From a checkpoint of a small transformer trained on Wikipedia.
Size: 11 layers, width 192.
Architecture: LayerNorm before each block, no biases in attention or MLP.
Training: a variant of Muon for these matrices, 9650 steps.
MLP neurons of a small language model. Each row is named by its layer, matrix (gate and up: input weights) and neuron, and shows model dimensions 16-143. Each number is 128 + 24 x the weight over its row's rms, rounded and kept within 0 to 255. Numbers have three digits each. A neuron's up and down rows have the sign that makes its largest values positive.
After each neuron's rows, "fires in" lists the words (lower case) most often at its 100 highest values on Wikipedia text that the model never trained on. A number after a token or word is its count.

L3.gate395:122102117125136142107088156160112122137113091121104175120146120133115126147168113128121111131093131106121155138128172098102080189121165133132140170107119132102105126113119136105111106112099126131160109121111140132102158149138121132129103114103152154142120193151109135145154128085123143148134096112108116115106153114137108146124137126149074159123142170140101112057169090188115140162119
L3.up395:137164133136085162092152146128114153130158120135111136126112149128132096175121161087114143096142137141093117146125138113105138142106131113134127139119135132124128097127096139120123136152127110186098117104172091139098122144119132144120124153130160106154110117096140172151143110092105164080162139117106156100143111135123117148157161100121091113143118147131133086146156134119174085158148
fires in: "would" 26, "help" 9, "mountain" 6, "helped" 5, "did" 5, "helping" 4

L8.gate206:115098131059146128161111138129146083122115137139111137155125139149145134154132112104147146153148106086129145115085167123102153119091123115132123152147166120173140086142119125159152108140147120108122126157150155125158107128192120125100149122135096126117153123153102105184100112122137117132123115117095075132120156119117109153154147125144102122099100113095106132107139130115142110173107
L8.up206:110079139071068139110149130130106106110141098116146114146118145108128138120125133074180134094142139120111129139121122095116151141123126123077099130094137146154147143126138155121152132123078135088132153109149107101137135125178102159123121110168116117128163115132166104165103079173103106139112161116132151106113176135172159103171125138137147123125129129161172156099094115169121141139147
fires in: "an" 78

L3.gate66:107136158128140123110112146111156137133117135131119094169115103135177173099153104098138119118116106170145083105148113145140119151135153134140158103123096103117124099153135136070087124153125092143123137140162115152100139125187098096111098162103123144133125129094153153122078142112125153133119133122185136155113164140090142158110134132147144144139148143110139110113115126151155156101128
L3.up66:172126109126146113088152113174127115104151152094122099120126137143151149088103169119118132090115107109119134130131076120157109126093099135109144164085107118135140130110131146132141120099122131091143140169146123144129141119148162137123096153118151116124183110116148152162145133156153115097134096146112062104120119142134098171164148157125119091128149099144115097138107128134145132114097
fires in: "work" 22, "lieutenant" 12, "early" 9, "reaction" 6, "working" 6, "attacks" 6

L3.gate321:147125138118151168111160152111177146144084154148132149092115136107126162148118130110140157138100159097108139159127152097099194138118122114108098122134124150126161152118083120123130122143133133137130134135139115177124146152115138115144150155176168149123126114119100105122112082162126132114149115094100144112103074119097125133116112123119107143168172175134127106160078116110152161125111
L3.up321:109145165203127133111148135108112111143114069140107124102122119110126095124158105144128117087091159134099125141175127103144127082173133087128129088162135157126092118179105129139105104130091091127126129130153140146102167118122167095089197122117134115085097136145135129129128131114160161125117107087099137116120122095142101136124128143113100145154135181115116139079140104130106134138142
fires in: "their" 34, "his" 19, "him" 9, "our" 5, "her" 5, "s" 5

L6.gate472:154167103103116125111112171154159108094148166114138155103123153141128101126142141170148103141093120144142158120173128126161117120131084160129161089140187153120111113155088156175127126121127128156141103098109165113126119149159137102091143134144134122111128143125159113144152096114125137126113134111088129091157129111056098109138116148141111167139143129125122106105140121119116135121154
L6.up472:169122118121109117168137127125079126115122146136153126142101144134138138147145161079092129118150164135126158141110130135187148107075131094146094072120164118103147163138124159086111125150087111182111141107164144092134145128131133128110124113116126135100144105134125126122090105167125102103175131160115175116147147119084143115172134166098105099096123138116147115090133183115097146115139
fires in: "a" 12, "graduated" 9, "soccer" 9, "sq" 8, "his" 8, "s" 6

L3.gate220:075115161149098139150126149140112110127121155118122118148097091130105132105134116092105142115170147129142105138186094087177081168163161160119160115121105141112180101113117156125118115148130130137130179101176145094122137147150103119157119129122117082119137133155083117098081119124117121134115097117158132137130132162137128175126079122139138160135149166131122132139174137131147126159144
L3.up220:176147111092164131114138163130128132075144107089153085118122099138102097118131168122096138138154077116122094107146124123126147103159123105122104098135114156113109102128114128138120177149070146139104143141116143116128120186154166107150140154137123108111119131140094117090093118165142152127146140120135172162113163098124095102160121111116082139082144136112179139091187110159142140126106
fires in: "would" 30, "will" 11, "attended" 6, "helped" 5, "saw" 5, "am" 4

L8.gate69:114091114123101108139110109125156153133130118158134108140160112149145136126113111104132118151114142118092092126178129129094165133119137169163137103135109139143162074106127128109141112116123133085106155089121113142135121123136110142097143137110107123073099158146127091105162103148079087148153090130121140111128118110139128130169137111112145163143122121149155145134155117171122152115150
L8.up69:144151164080130125156123122114109147142137105160126117109122170090164126147092134144147124145145134124123094130155124162189155124132175118144154127144097134179175081119121157125140155159122107124113145092142108128136122125125120116083132117161118162093101132129123114146067153124127123098139103148104078115158123092141114146124116105101142173100118099116127141125150110132129160123130
fires in: "or" 32, "and" 17, "orthography" 5, "orthodontics" 5

L6.gate312:157085132121127123114131115146119116135106127115141103115173124149115175115126089165123121140156128127132154155109127133088145115110107123121172153131142108165108116123102131122090097130115080175127131112143117152102149198134094130111164110101122138120173151179134122132137108112138124135137108183191120134110153087124164163141129150118149181105143098138136132146115108136152114098105
L6.up312:083129114084150120121154136083099128177151161119178106143137119139148172108123084136092093138129146148172096112083152158099116151142130128110187129126119139131104109127138137130131117168140117118105136115167097094129152096097145074137113118162121115116075108138138096107136159134138145138140104108164122110118139155151122144102107129119134114118120130134124127113162107153142126144074
fires in: "and" 67, "croatian" 5, "croatia" 4

L6.gate42:107122120111110121168124113086123175105134113111079130070166122142105134142117083106079144135151143131122090097133108088120130173141095177128074136115130134120128156104101120158144116165125112123097157163107135125157131178170158142122151139148116124120144136167125115174123056114094113136142147127104138162128133118138139132098116081167149122128118167120115085144141102175166134138089
L6.up42:109137078101103145126097103122136158078121148108136129145112169156158136107120103127151155113154133082135122096164098113101115113129082097157137125075174121153104138148146105100140146117101114171142157117169169137173157123109090089151152136090128124115118118171118120122048120113086107142141149118125119175138130142119130128156148125152110119140128103127150152103158143130161120113123
fires in: "a" 53, "an" 16, "its" 8, "no" 5, "another" 4

L8.gate71:131109141129123118124142153093107147080137089175105172116124137149111155129134149174137143089188166144089116126129116135081101090136132154121159138086131116113131157107131142087115117109151136148159144085122149097152117150100116148099132139144121140133092174175127164132128126115117138150139076134145128153153128137154114117129163104157111137106122091137142149169166096119127100105117
L8.up71:130094128146121112161136136117124118123167094107145124164139121155134123152104094142108086162093127170100100125149137166189168100143155142106132132124084128123164101120116107122114149160073111090118115091158135095108092159127125163111130124201117155105087132166130174117174142112142126152095080103132134112143116123124137139144125113156155108123123085087165175092136128122153132126140
fires in: "and" 100